{
  "intermediate_size": 2048,
  "hidden_act": "gelu",
  "attn_scale": 0.125,
  "init_std_qkv": 0.0211,
  "init_std_o": 0.00385,
  "init_std_down": 0.00193,
  "optimizer": "adam_variant",
  "beta2": 0.95,
  "batch_tokens": 65536,
  "train_tokens": 508600000
}
MLP neurons of a small language model. Each row is named by its layer, matrix (up: input weights; down: output weights) and neuron, and shows model dimensions 320-511. Each number is 500 + 40 x the weight over its row's rms, rounded and kept within 0 to 999. Numbers have three digits each.
After each neuron's rows, "fires on" lists the tokens most often at its 100 highest values on Wikipedia text that the model never trained on.

L4.up1063:473497470458508404490515498426508448541480481510537562573474485456549455486474480456489452485404465484539514490525452466509499519487586553511472538472456560501520438551552531461494533477550434443451503485497496520478553536487532433503507459498479513479435522503553472584517596496411480484500550464473552497507479456556477545540505526464519479446483420463470498513445554529467478559503519539481561523544514479399528622508532457530468469492483331488508534575455507503411545497500452537453500516510532473536480454471485519534533585488525571454471464414511471494464477439523457555
L4.down1063:511502525518563519464528539560523517441490562540548513518541592494463509443480533533574550478482439539499526504485511552496521564512534451491470522463534463490505489511505512509457515519450421479503537519555483508530445535480485485558581511550474511492565515538540516525444473489492497499406506464490456530546493417516564528540528516483483505488515483437450529492480531458493482411499468529496486437524460487513497404493450545488499515498590458463528522537543477509535436482468508614524507577506457475503461505453514498554483493473540490474475423498519491582511524479525452381
fires on: " |", ",", ";"

L12.up231:476451463491521497507515534538584487535518475464514490498527505417526473473436531559511483464456524531457476446566500572491482483575504480554512565496502513498483459443465578485510517546575461523458502463556497543596505495443517432491512517514557471443472520531487543453487505428517484504478469604458486505474518502494487540534459491391556412468482536489506517450485411434529488462491509468439474495495446479474518456467439474579484499523553552564515530476505486529533490474483508472495568541485496474521484501471468436500511540613502536484519482460451542452515525521534573493
L12.down231:490447488480536504510498532485491499505486528535504502519462482488504489498532555534455526454555431473552535563497537468632478465477459505461443470430478524471469467501486491562535495500509511466541475499505488476456516580501509498493488499506533484527544606426470486495560507528522542519510461518418584559395466461470482524441555527603565455456526417512473531481518495494506459560469510569476531457491567488466496501564544550471500456493509536514486528501456487460582475504499511523486430534449452487486496462502481475489527470478485574538528479514437446573529520431466515459
fires on: " R", "R", " F"

L12.up105:551483462542487558404525534442575514473447531429465579554501486429508474573534418521463507528571495492545501463440531478507537530434513474423485491536466524524489491564543475508504550488560512442444541473512467544540527460463548451473435481507436524542505459483524506519428543581518546535462423513523522555527497547520574603473480560525494534563512519494469483477502497508521549476469474526463454482476494470508507489451509437503446427523512533502486491481460501487530549494519420497485479482449525563493485544548466501570493565471461527554567584416548556555478442506509458432
L12.down105:502507509522466506485478462508522440545476493589477515426533454440454532476502565518474455516544431480510525474484491456587545494506514483512518485500456470453434421453538498473523565485489472440531501496556455448435473500493505503504500427530453425486459560545503577503516514480534521498501489493457488479516407504528424455484487494513469447458550525511590515521528522542521512483489504522492540536510505591503457446522528548523460544577560526473452469450511481502562493556482529457509500494555572433480436502510464542551546547597530491542505458522436489524509538468513530465
fires on: " |", " W", " Apps"

L4.up916:496521453455508491476495370508535464471507539532453563553521511477477494533545448513484456516485449443535470510501562519502508545508565440548513588455493561552501509480574488462501531488558576493600499558476458551439516493403572479521466516564551541524492463433469543494508524454490483480526431470529550456517422544522515533493452474433595468513504531520508423562486491486475532517488416568466484507446536411490443600439495488427530458498454520484523523580472474439495551484474403498548543499455524481487496498479518503521566540500461544560483519525583499463479480541575489439
L4.down916:443447527521473509549531495523540431535495505525492397469472486529516442472564528481486505467495541525482541499515506492471531467482553451477570503509571507477582499509492457496464553514488428455474530526542549478471416532507588535542565502471437517454441514547411576486557479547585536505447510509540489481435534437538437509433508477457558440500585451514444422504524499580540478437428444472461487461475520548540486393552489543382519638539540452515480492383456450485470459587537552583458511462487433429513457490468538504503537488589504434495513456474494524427477501534491452400
fires on: ",", " 2025,", " 3,", " 25,"

L4.up1531:447519497493457496510478431521526485480532544522547526543448495458580431503496522515504477532522533477520552473471541492538435576507529518402519532521517545529508462556458531525465500551516465495545511548479460517537469484517518494502484470477485467493546465522517505513496508457499436530558441464423480501546501435495552435471490490528520453535483416479515502522499505570461531475501518456539533479459519513435413533499545500472474451542501529487531460519461532491506447476499493479507504457576529467498452522463477466423531495532520509462561524456557466441476504537539566534
L4.down1531:506576504459510465461514513540474514521471496543548494492454457433481535441527474467511507485542516490485535500577440534443479494402529518537447502383516564467452514511498485442477541520514430493489482459501490547480431532525442456510486538494512507480534565472545427484478497456505488514540480510500531510543445522476506490477420463455492533470522522419588620563534571512477484496552550579546519533539496565521522562541535405459538521507508511493521477544455535541560473530502484552554491492436500505441469504490566565574490486481480516469518644460493463607481444440501483531
fires on: " m", " ft", " yards", " mm", " metres", " years"

L4.up1925:500581547478538454489488531484514526555492488474544454502432487571495466501544475501542459506469492506531471488534502577488537480507631555508436545565556500454500420591470516560536555491517510538431514527462462494473456510498492470447504534485452487430535452413404540523492492540453587454547493493478532496527517452482495481555490590499524584482530496473524501528493538381458501391559544479489547478536528476515476524531466505530512515468504510503538351428475497394533441577514426454489507522487549498459538516490471463464468500540526458518466519437552454429467425457418598604
L4.down1925:490461553486539426494526557517577494482494510589548582478516535479433574535476509512526419497581542466478463508519485451457568446474503500475481547560460546495455490427516468489508605514488446509501539499487434527456519494512522443601525491528442483555513506468504542482473530500590466501478511580533526522463456476501486480504517498477486376497522513506479468489553514475505483519639463538489552521440475455529403523515476491508515464462426485468498543530452418498478495514458547516461522486467542519493443557526584520556453554495427493490538421555561476491486491547493470489
fires on: " from", " her", " his", " himself", " him"

L12.up539:513517519526524475487550483453502530455523487511536465497550495543459503526530492572465442493473460525499509478520454484559551522538514453424517460556473492519494514543569474474505496505544511523428482537489440459486501448463491466454518493521419538519548548503452481522410520451491550485567461502435553543436485488510523453593428493508468509484446502532467510459436541508476428531478539588493486447459440498539436555467474422490514496478618512521504512500545517564488528548439514486532513540569570513605535476494541488507475526498472544482516550474445533498475501500473501440
L12.down539:526504474483495468509498549483457552416533458504551491539446501468502467530485502496543516522515558453542441540465532519699522440459495456505531484492498531515516470472559552467524493548496507507515531457448486517539504491518509466437495469508463502460464531511497516462483518451505525520517422433503569525519551583536448464442475492498477507469471542427490483520499512458525536466496498536433554484509528498525525494496489484518548448499489402506477579579484514481502506513506526491486512523497495461504494499542506426526536494529583532459514450568539500495474489564453523538
fires on: " I", "I", " ", " cor", " there"

L12.up648:530518486477535538479463511520552485462566467541477484524536539523494476503494445508522507450533459538518493498506542551508551425509467449532445481462481416536531428511513425416511570502579456528475518539486536526525476527467480530466467487545540517447503540486417467537524591465519528509538465533469516499503534468532473536481445483547460561532516539462515482493453468470474507500471483589535481432412485550562459457599529486438489573543502516454456505538513513511541513459479451499505490462477468561474475543581525516541480517471539496490556440546474515461507491478485451435
L12.down648:465482482523449499475533510533524497482492477514494489476509548550567493468582488481469450556471545553480525516566474606501504541486480534550527550520542497481467556572458416484480519475520515485434468462487540512500472503602495583485495471496499547478470465470458460526559503519474509494465606502540475478487534494542520541444477563475475492477503440525491484524576520491492434469534497503468528537506421577532563535513548432466503543533394566498471525487480557513454491489545491536496482537436496468490545493543488458347476475472523506510530568521480480565408519553486544626
fires on: ".", " 5", "–5", " 15", "–15", " 17"

L4.up551:494460481549406528480438505569494500345510478532585541545427529483534503520484476561469528589515469495499561490532486515488439482503457573521468464490488545489492433520493545524502570487526576539472470581484477550433476474495555501483506427614503509458482517530563507512546447528518509508463457502472556486507517532514501471484445466456453547510504504430501475474550503495497536390533463502529534482546516541411461513508531535481517461502476556476473484520505518498491549570506510475535532628502532446497436517516441558554531494490471489442459542432475473461502495442499590534
L4.down551:532529477459498497535484529519484466459469492425496493527497533503501452509528508523559498512476467488537471519509497485579437520528527470584530489457513492528533429532552461465547472573496505500451550476489502449505491473476478462438539413512408526508512488541487474543590492535534507435497452525493538515465542497477531368500506505418526472512425515485530493507483555487531480439560467534448560547483467526507478602492564518566484483543502469606532474485445529488531549412428487505469489432540521485459541479487516536552463475442502501462481477475517568440499481476513502478
fires on: " 1;", " 2;", "on", "loan", " Stadium"

L4.up1880:495545498455467462483492410487508461505490524498479514602430501419461457466513498464570527528509511527545585498544519549508527518514438520580472485537553502496508486473462506452455502472561615470546509487397513529472571490362545540489484476560536524478548564507530505490457573577516515526537491478510576490470452525444515473496436433526515437517444550487501489474476490509535545585555466544562479549450505435444422485433547502473477467518544526472494421486500511427469519517599504466479434493524537434465439531475464496488529507486538490424431573537537531510457551481562483493
L4.down1880:517550561445459470553505561495543538504549446494456394474526565474459466462519521498557485521477468573501536485522460335423509582517514465505506460394517464526535430544528379516507509470480489578485500556507529511441465541579447510571559446458465587465487532488504464572464518518501527525464543558484492550537533542513491502541523467471490508494561506479484483457474484482567524484508494444517460476459479524530489539443556515548499561496475459506498529494531527467449525515513586495577517568562508488473543568556492508484522452500463459523480448588476487487447527553510566485
fires on: ","

L12.up103:500544511491496544503457468489484470518433441550510539522518529499509502504459506520546490505451461469500562526504511458505497502516494572515557519458531518452583391528489502498511486562517547521560464504395559525510515444494492542545577516489468550491490456538408454565460573451462417435523509516491538424511500468505496563492488486523575463518445569374483481568518451496571510490473436443503492451421462522450485550518493504471469483493510514476491493528503498509541484527518424504481504510510482468522510501499483507527490524488455515472585474522501515463507611484554431532
L12.down103:528402544539530535540459472480489541504514512506541511460449581500595497535490508503514501509536473563484473472498553473274530516463512553463530470484454538452514513483473510504508421499450544462552503522502496514536545558523519543536501500553490511554511503551505530461415491510521513514438433534601523564542500508490472503489510454614531465495580508541488502484490521489528537578474503480512481474493497530488486524520489458479534500502597561350508492508521549484555511480466548460501465479560476442508509514490502499534490534496442492450535465504493532515524460546522474476
fires on: " |", ":", " June", " September", "Y", " February"

L12.up752:513493454488520532497504450478514496422500562512516482535512477546520522516562477512551496421447450438545542400469526484521481503559528536482506482502541433530528443575543594468541481465511533524523509514462482528465460511496461472491520478498576597523482405457508523484469552532537486558609491544500545463419473523533534568481497501454491467540500480527505493488433463412483522446528487486509520522529513492469496578399455472574476494508548501518429392512524449481573526484378528585532460501461509490502556453509495486495561432504450571567469546472471478471515461418470517487
L12.down752:605541427436452448498486539506474532535561597504471522577456510478464485412460463555538534521518460528497517529477483499392470500552496472483505497478420589513529518497512541537520521490490553505496525496504521484496556517537502531450469499478387580503472461483477464470548470447505584499510488501527565497541576488493540411447469472534471460509451494431485538537469549474477561489427544518470424511504513477500453491529495483466533530545490500533556531462447477471491527515494455414518522500520456485519429457544505535513484490531459491488451509487510422504467410444539481398
fires on: " P", ",", "-", " as", " by"

L4.up1378:466548505474537501508522501428552487512512504545501508457471510559542489507504435510510519448477516506530561533486570450511539401519531532486532505454556495432485570498525442465523580546442396463471525479454529543464449521520485559493489438566525553442549544439491510479485557579425482506523523514520513526440581545478491603554482492453498521498496505505504583581471421424514478555554491527516453472503498531520436516545535379390560501525471435509501492427496464538484450545561460609502502437423498520467507517560489502511533486475493571575478517528478540473491483522475475425
L4.down1378:557562479427516535515509516496471429475495490469564539619499458501491501480471531417476481449528513498515479496479460457483544450452441506487506470563500446437472459464481459470544445506501654404539455542497501508510455515495506525513552581520568497466472513404506512550540508487481479469527538453494538478519433515484528483457513492486563565473489465527551569517448505451498436493485475462499448503509490552482487524542571535476509540493538463537503539432497503569544572444502504540509518516452474563495531491513544507503538555475530486482516528551493603516509542490382353497
fires on: " South", " New", " (", " –", " north", "—"

L4.up889:529472546483505463451484517487468480487503502583513564556543503522465477513594503550471569552470439505457509503449560490497505505491500526478466517472520452536487498528575487486470457488465552638447524508505504486442506474483511457482466495520505545437544528439509466471477527475485480501507467495502552448462519532463487433538441499483546487468567475544512452463570494549556550516516465548469531526524491477443486498467529483514501562489522571499513483509520508500562578597541498515522554488531478496508422493515506474531493528496447495515468550591474483520496550495503471463
L4.down889:499432457508499504503483572548634523483462463494561455479542488545532528557550471438462444528420514470527457446480501510473467520486467425494513477481473474507582515457446514495510485515526544434494543467505449456593474554529532492555444550526522491444569534565430526467536526519487474422507472500460451512439515513516554483565422531463497550492433468548536467493484496445467502479482511520552446493471512495530509472449489560471476470509505457510505467485512546537558472548532507470520509475485484451605486521446489502548525514453470518511559509532548564520491588479503567515
fires on: "-", "|", " to", "\n", " in"

L12.up1167:477522481606404563512448488514583473459431486582509496458495470502497467473460531550480538506465489435521542489549443483499483525494486458430428566512417476492486554483467537467502511552573536547464480510540555532571480489450554474519426485537488516533493484461495493520465510451493533485521478561483546525519522528469571488456469550516507456462461487506463529481524530459494529489536466403541506476475462486581500456524459482467532484453542595542450423542452483455506547527471493491538480480521549423452488489534454492518455495438551539574512435549550530531520503534468585534
L12.down1167:459511443484518495489532485504552504529462415486549539578496488528529434447571477533506490440505545547489524494480543584520460511469544449565486411554482517503499487471510562494584503464556503505513440525547500472440455470428535493500604534495526480502505543511456463516559528386558474518433470386567524499421499439506516480452514488602537489457567486544523484477476432507493545518510474591521436458498517489532438577488450467535548513499489516519511511511541606468488498539537511512456519512569561429531527398469571495498453493484502494460561552480460487481446442515506433426
fires on: "s", "e", " 2", "ø", "er"

L4.up1403:473517470486590532452509457461488448407522482432486582523521523519545513547496480486500465504481435529526499434547522515508564539485547549586462565437491589506531443542505543516478550513471489501486500506472445495490555517391474530486453543528487548570503514405551456563500530503506456493416478512493602499494474514486506501592471532498496532475486562478548495530462486484499470511470479493492497462480507378372488514475460475467511393512492477474569479519480522464494574545474501442517510549499555472492487482483487531485495545483535487548514496504541494499447438453511492568
L4.down1403:480588577543467518549459481512409566482488541544569471446519487505500469467464498496486447536476439500455525521474502458520563539534454522453553459575501454472566487538488526507534565544475564426434486559501516505517555534584558479479470492476515526460438487597496457485399472458499514481475489498525517484552471404536407492456535444395539525527517491543441491509494497549492497449469582448557551498552450509418491527523504553489512596512481439516525454460490432444549408506543522605557534435561445471487476459552496463515469515529474452467529502514507477489545487532494511482
fires on: ",", " by", " States", " University", " GER"

L4.up955:456503542395540395473538390486539453504517499510451467545501511602467429481543512500524421459491518447519462475430539561512505570501487476479471528505465479495536492451590491379450535486471463552526564512507425446476492543500497496442506491505456495472570586421483404557503525511506517474530472503447570483440482466478517456555441524482471434497500513517454489511480418513590544497491409531465445477463552489469511547519540469486536519582550526559483450519492499487498589546547481476521517494553512488494478503461494533476463542464519531487500511411550521552465482452456468424
L4.down955:507549469538493521522500498536479563468482501452510451527576470402491501467447542517487541524504487503485583473551485473367508510504499510544610494479552491511532532458482485552515546478582467429434471460527492530538519473542449439466491457516428532497478444526511437477467478486518508498521531515508524534627481464468464468469543474543521496497478448461461448498488540555466494417509523438462521482450486535449588479516522524530491554496485536483501618473530469414461450499434602497499526481532505515495571488495500408498512447512511498497501482551497544563530539518554551563
fires on: ",", ".", " in", ":"

L12.up1286:468535452506510594474482428438559530510468529541525491498538530468530486526490485474522515528417461472490483559515401479515491484523563452491527503519552477477529526515557514492486578580491449566591528438500503500502501465449505472488571516591446531539465490491528461466463494494589494539575480432514407512597474526496490510485470432549544569573471506496520469449459540502541512515543512469510500425573505505533472426483504444477510467474556505537528523497468483577514469495541505456484476556557553430511510481528501408509472456489528506557505571472533489483484495476541501512
L12.down1286:468456540451551489595490494494549486516511502548491524497485478534495522559544491438514547567574563472499468533503495499516550532480517545513486453508522568497550513470424503496461439492510505567449539601546466543506525508414446538499427435517453599499494516436490506474478491472504581535472553491458515478413567548543543506551558442435404486487534455471490502518477546431515467513538581542495590520569465575506516507483504559546499475455415584507506464579504549516496529540586533486502518463514449499500505464534507502450554540490588481531410503526571531516452452483514507537
fires on: " |", "|"

L12.up966:493518490525517487484474466437526535521504547519543490514513511516539422437507500533568584625467581450517499475484479499504501564537443519475491519493565468528502530503564502459505559518474502512535468539402557568491523515506553422539533518498558461524529464514539487534518491555488530535540491573508417525482421494528496517493464480506480504577486511499379486508530524449476561432539457416493575491469495542466519410465465452469470527513444429450411483528468481525513466513475470457484462492528536461530526479534405459496482434452514517440450559600475526568505511414538493414
L12.down966:546429509491481493465470501538513489547490475556536521504510463480443426470477512534535497470464516510466518502538489474266523479513506533444471468436523527474418492477493480511521533523507518513527506509475496471487515425482429516449489499514458492463554462560484498495454572495490544501450605489539508505515477530517545472436532433528345497564525499513451533538425492517438506465487509525542521532459486502543468516492553539499450548494522456535476530519532477524545471472456425498584513451561476469550454412492459497468472527523493497469503549525432490465565493473500477479
fires on: " as", "-", " |", " El", ","

L12.up1179:445517536514513518516454516551501416504458527508436426594463517497486491510451486487526554519521487545487570457486492545511558564489468587485505572477387504508506479522427469415490535505525489477434521514500563475502568528485509480460551505501476529514522484496481424538492529527462485444503479576483450468531508517544552491522439474468509497461505520456486418536482460503418491440581475491508482497491493495563469447527489410502622513516499538498536513454502606480511587495540479509464499480462470427449536471501497469589494488466578491482522542526493492514516489463473524478
L12.down1179:469556514486517492463605496492454501464471446556496479508440479488483591491475440469484521493552470480522528481498476518475596527541419521495531490558451522448481510478430486474533493485520488498441483449561540511463513516528473566534571524487500530450481493532577474485474517587473493458492592630446464506462547511499538506479531510538522442441551592505567422524456500527464526524482414538517533543481504587529535492447530460542524546511465525525567546494527542486469511537543455432460447545526520555478463542532479455510489514483543474420479581538476561475434480571459473547
fires on: ".", " 15", " 5", " (18", " 17", " 13"

L12.up402:540523510556558538530478497547543530507481516529448473577524504535507501513446519582520515510511572449495511491429552494492457424499483584513503553529451473462513483504580490421535500509535487505510483548513586544491444492522500494610554552476523469502522452506466503510435377469444471469488459541484489437501434526464545511509452440569439510565496498414467511451543568509531453541494457556539511457432423555452430451466487515503461495454470558479496516476498459552513461491491469486484487503522428521439441509521491500494533423541503494478492464561522528506556514390558509485
L12.down402:452500496440546506495454521480451486530516482517433503519491524506552452390525509520504534510508554507514490490559433497561505540513494505494503528459457466478415558518480471513459511558544509493446407503443491487522558495494484579470490524542541515483464452458457553483488537490494601535553504548480466458450430542514541544530469478553523498570548495534544503547557499546467497454531490468561495459455507464503509550476502469413500497520531463471483539496469500474519519517468456537474479441508537523514476510451474511570512481520430513615546539515449539492478545469487605536
fires on: " |", "|", "\n", "E", " 1"

L12.up613:458512519549525613492505457450472477541524480477525500534508512488482475531481523489539494460475494511507430464497464522494485498477553551471494531462570432547449512512528555495406502563535590515484538530507460526475519526496486426476611488465581528448489489496526502544634483497442469480536489491521498468442503505480528521529477508480529521484456438533528509532501519491515536486489431531440508450469410517572495491493473489483465558473549542570513493418506443482519433534538495596541529533470493549460488480482517523475574540514541464586515512499476461508540514469492444499
L12.down613:484559520457514526477490556530507557403567484507535517544503508531517544503416528538500552479478508444587507509513520473678414469469482510544512495574499552519564433542571518490457479501518505488459468536488486530579552505507512468448425540505479461496475527541504570509530479550506447520488486491480481432528494529499515526474526522491596458542451508546566475517496501520517443476471482537524529535526529562467424506497502556545529508469499519436513532485584424495461506525492501502514489502504493485468462522516416500516440475467490557589526500494432540522515476551458535497
fires on: " G", " D", " L", " K", " F", " H"

L4.up3:469492535491471431525543516538489537495500476582478532451509480563493515529493475562536507569509463535508509497517485552502501517503414449500534467480537516507486509524502517474492483510489459506536493490481427489430465500494505467581505491467408525519503500481502548433443508469439395529527400507488501471560537548417552352575514445551469486513524524524440408571465501463445449463558407496526532508468474484555450530608482478486500492534525534499537496498435550471476514497466497480491490472539489523501493561564471499457492518516406530458553485516563482409494444556556547458
L4.down3:444407464460548519494515467449561404569513503551499490466545495552533596501517478442455499507457496480511487509425524483447469465505510569414417524489489528495542488367571463518519539517449446495461480505511590478472459453513504445574551515527434537488485532465485560519510490502497490516527529563486481502542491538491572463533477504515462512490435468462486508469526468448503542535501493490501528466430519508529480555505445534403521500490387555511496449550482497502330501496521539496442469476470522530484553533480505499447460513524435521545512517519391478452466543536565470443
fires on: " to", " toward", " towards"

L12.up53:365462517476437489568530492497525523506396523511466507579492542446515469458476532506498522526536521461470522469515551473439508519462536549520477595454519524525505464507519524449521578491546476516581544528543490497478501471527578508392505509459510478554502562530518549610576554489528463522593437525470557445540544425524492562504436509462498528474532473495511553564573484549522474503430461482494559521505518444474480464517492464505554481421512524521558436462427543495491512547496480528496494550508458518498530506468457535441432514500514530467517475447541518460469463523508496537
L12.down53:581467479556479555555418502513531486516511533485503487501537450511513569463531587507530470488510499572559477544493476563506462500516427492498523442507529515516546543546514483425486455532456485506453517531609533521447495528499551507546506490445583435494519516481485486517422466574546522471486427495429491475378503464491550567490510473519464440497506527535474461476465563407568599474540535505440487529540499459467529467509498499536567447558431481572522505511547459461485427477474492482477503523501512513555572508500503410575498490514478451541499522510504568551497520512542472530
fires on: "\n", " T", " G", "/", " O"

L12.up1789:516475493456518554517465482444539532533547547575459478539531530410515529471488465533523484430459472476533484534490504472536541473516481440470453521454555513466518511512476460516440488470522533568533523529503494498575488524457485482520472507524541525450477454457481497541529555447519512490508481481490583503498531465524507522492437461541478564460429480511493511514417529474533552554420441497498502439476452485558489522510531463499488522464526565538456460499540488521552527513538498475532527413558488483488490506482504523513503439555458465494514491522560527529437529399483431466
L12.down1789:485473538592491438509522454519468488489456511515475573487480516527516471483524523487485472538513541507499565463501586496373522506508470530489524560489543512503489525464519455516506520532436464424438505545446552493454475509529426478531488446521531578488457503470475543479462514562508482545430537553563392458492442521502524448489505534495473564543580472488501495517515508468481451514530529463496545567556443519412501474513536433507491487451454496442504496490484542473505520492457504470487499510499527508509508539485542486411469539538532476470496508520473450478562491484524583504
fires on: " ", ".", ":", " |"

L12.up520:477528526531498543451558452534530512495479561508522548489531525476473478468530490539499527430410504518461549520443499512456546487556505499453464523423490513520447472482448507517511531561529588462501452507450522554424544484528445525545546458560467502443508461498439506557491490563501550519518502534501537487518423535471569492522465414439482483547478548500400531502537499541467544484511456509442540452523508459534403455476504476456475536489551496502445464482435421483527553533502470506554488470478570544557501520513456495486465522494445522479494524512516514488442529490502457381
L12.down520:513493546383491480541512485455421477502407511467497493571459508515511602546512518456519501449463491540493517479450521504373427511491403473502500493445506490463495531431530482427500558435513539499523507499460496511488536486545438436469523462398510486497439515516452492522447551490529467514562465484474462457589577517508465472486466512518490487535432515484532597528425425500497511514448466518530480436510586499519506540495498510504500522485493475394504436537546502506525450442593480512513491528480491515483473508512492521489451588485508426500498404441519571450524526474512509456
fires on: " |", " and", ",", " at"

L12.up1832:490564541479502502449495451538485514470505507470454551548516487390532542470428518586595493470363501477506492455580475531516514458544537501483450610489489588573557491582500575501514545542555532545517461483524473504441447437510479506548505499521517519489483556577500500504472454478424491512516438539512525492476485547448506487524431431464561483491552489512486552436464494420532482536483489499446556496482522466468436563470523454556433499499567526473474508525468467494430459494514519437556529530468522587431530513473528483501473484510531546506519396533544523505488535445510490494
L12.down1832:512438519547549508512546543524547538524570504476515518439594511525516494500474419501551543474509463509473458447541433486462522504525574503562512531473565479521549461567506441505501516502460425512477540516629473498520549445529542470524474502486556514519466490512539518476485467530595557506537450501511426546506390549525498472508489496398473535511533478476474517506489468472557504529542536540525439518511467486498500538445493563512483537425507519507584423501514500582533529508496430466501531577509503446420542481525490465538524504514613479515492460520535520464567478423497576505
fires on: " was", ",", " is"

L12.up1252:464453499542516590405427438494540472409545456506487520566474425513406494486461485522553482537482455537486475477595495463502566464531542529501546480545473483532476516426504488470490497483508530535507516565551366517502505559444505413500547576556568484529476499512462450488463553567477520491549421483449477469511532563524491475393494498503483516473470480497458457553542479425555493504474507503529487483531413546503530473483480470593486425474520530459567541522457512516516469508497475537500455518516502506520506521625500428519459463500555497542559460494477457592500512515468532456
L12.down1252:518556500510626478511511421443482478528502478518494535408524410517449446560506492485479546497521484400499451488535446515583496519543496448468480550451463481509485515489526482480457538524456565539526466472567444525535511533547437444512519491567546512548529542533504459529534501474476534439539505497487490558464560498479503520513523430516573548452568521529510462537544481549461491506480518468495521419528455454496529578529473507469547500547535551498544494509510392502503544470540427506508485511506539450490576532510449472527522453487497497456498467548440575522471503470515481480
fires on: " |", "|", " part"

L4.up285:504540501500504535459510404507507486483489509506516467531539484503472493458545473522509503496515443511529503456474457537494506535502500577399432511402359460475512520524481517478494589522490537483560521536518540493483463552472490493542525576471496479488567447471565472501410537491471438477544468512541501461491513540546522520483458572494531542506503523446436522504419462495444526470487490482387482455506530513545429556493523473512517401491501479477509493495499519482534481524477459550535492542526525468552456509472480529547519580488489509506440522455556440493482432453535528508
L4.down285:478546439483464470561543478555528557524514506447515506539578538458476486544503478480422507483500489528515513489471509511370523521463449542440540453483485486453561489397485522501498546542503488478488467500704540565447482495521502570514480509469429532479549483446544417485479474445499517486544498529493503577495420402530580514494428512558482531530620511465468543502491485500525578528470498481464524444463527492517554524517568493464539526464559608419478482455494507490558490487491485518462480478530499463489428498515550545544467522572454511489522496480451492539466508514546545522
fires on: ",", " Genus"

L12.up331:488482411569508600448514487522606497433502540565535517515483429467562547494499503476441491503482505486471486483496483485493433465545478558492515439476525518599491500536475487521427590498485517455437457503461515504437495488481525527444504509549477506475499541437486523511450567475501580498565485468442478496545485438503582567456454458431524471552545483522495494505549467561464519504517449471435508468492458476580515484490507420529567537484523479481483466458439452457506495468452508464523539561456497514545490449450426480529414548547552466471539439552493523466507473390545469541
L12.down331:552538478487510461606490447537413461501520507528527505568395485443473476554562566476482522491540472544502509524481476465616525421468526506491522465480531478503447521527580499470480498445482542524498505493502567508496527517499482481510545493450513509485529484409474491451526520492514549506509545489468529480503488524554506439487485547541485555486465531546521517502500475497493516536517462577500557501413548482534472508478536478497543490527479514455481572478493579469466536519595531493463498487526530418491384510506535523513580514539541549501495530495524533491491469524501476468
fires on: " ", "s", "e", " |", " Wu", " I"

L12.up938:441522556525530548484475474478465471498461624567451454504500513494491383436480520521546473590501468419485517546539519484506539547503526456504524529558475493539522466515532598514519490460464490511540548599458503503468495490565593508493543551435551442523531482565508476516412486480495555591512501437510523408465431522566520481489474527533489516564458416420520475574502563424516508420525550493512574503498499514462518520458508507500467464510522474444468381477476473456552440578427566526459524517505554495539542496448494477484492521577500478533493483495557428480484560489535572498
L12.down938:531536497487523484478470472490471537535493537529459516564495500507425493494498503492503392555498459522448484528460570461408495561484463520525564493516513491558462524500532403498544512509500523511502521460502519412499442493440436512452468536528447537483515402454565463523526565476459497547493506422529434506466504517466488454503503523534504495508532523494547414529501478525542433522454481401485544546544495510414504548459460486502478524515507565515454487504524464589552615512474480558505503559486446440467502500494528491513551452386454545579505560494514489530496507560459466483
fires on: " E", "|", " Ve", " He", " in"

L4.up8:481551503463448448504525487439520509470430499487417453492450439482543525559461532538567497489509526460533497531482456463552475509513458445477447500532524485512568508481549442447479510479536524417541476466469435490520430499502480513507510510522466481513490492572495495514512459443493427465520493545537517486477474579545556480536529479438501506569478576529524489543469460463594474499494436552443426554470481437526464493476494500493533511479529536512464479508551402522450516441510490398485556503517538513449488508483505562455535568533494490497410550447500515514484503504532498509
L4.down8:526514507556476511497525517548464480453522569462498457460497610520533468472454549456471506481530529506556537415531529510581527500484572544510559474456544491535461452521454507444504476489424478509588536476555522576539480431508501516478482523486505523461498435490441442494501515510490471521441430472472500469542529486492455546546490472504490560523486473470541414532490517509496499474546509513523462505433531524541520527519496517496602562479501522434569502419521509562544459597542474497483477514557490394557505538496539580503461438493492425441483514502549493481496500545414595516
fires on: ",", "s", " Passing", " Rushing"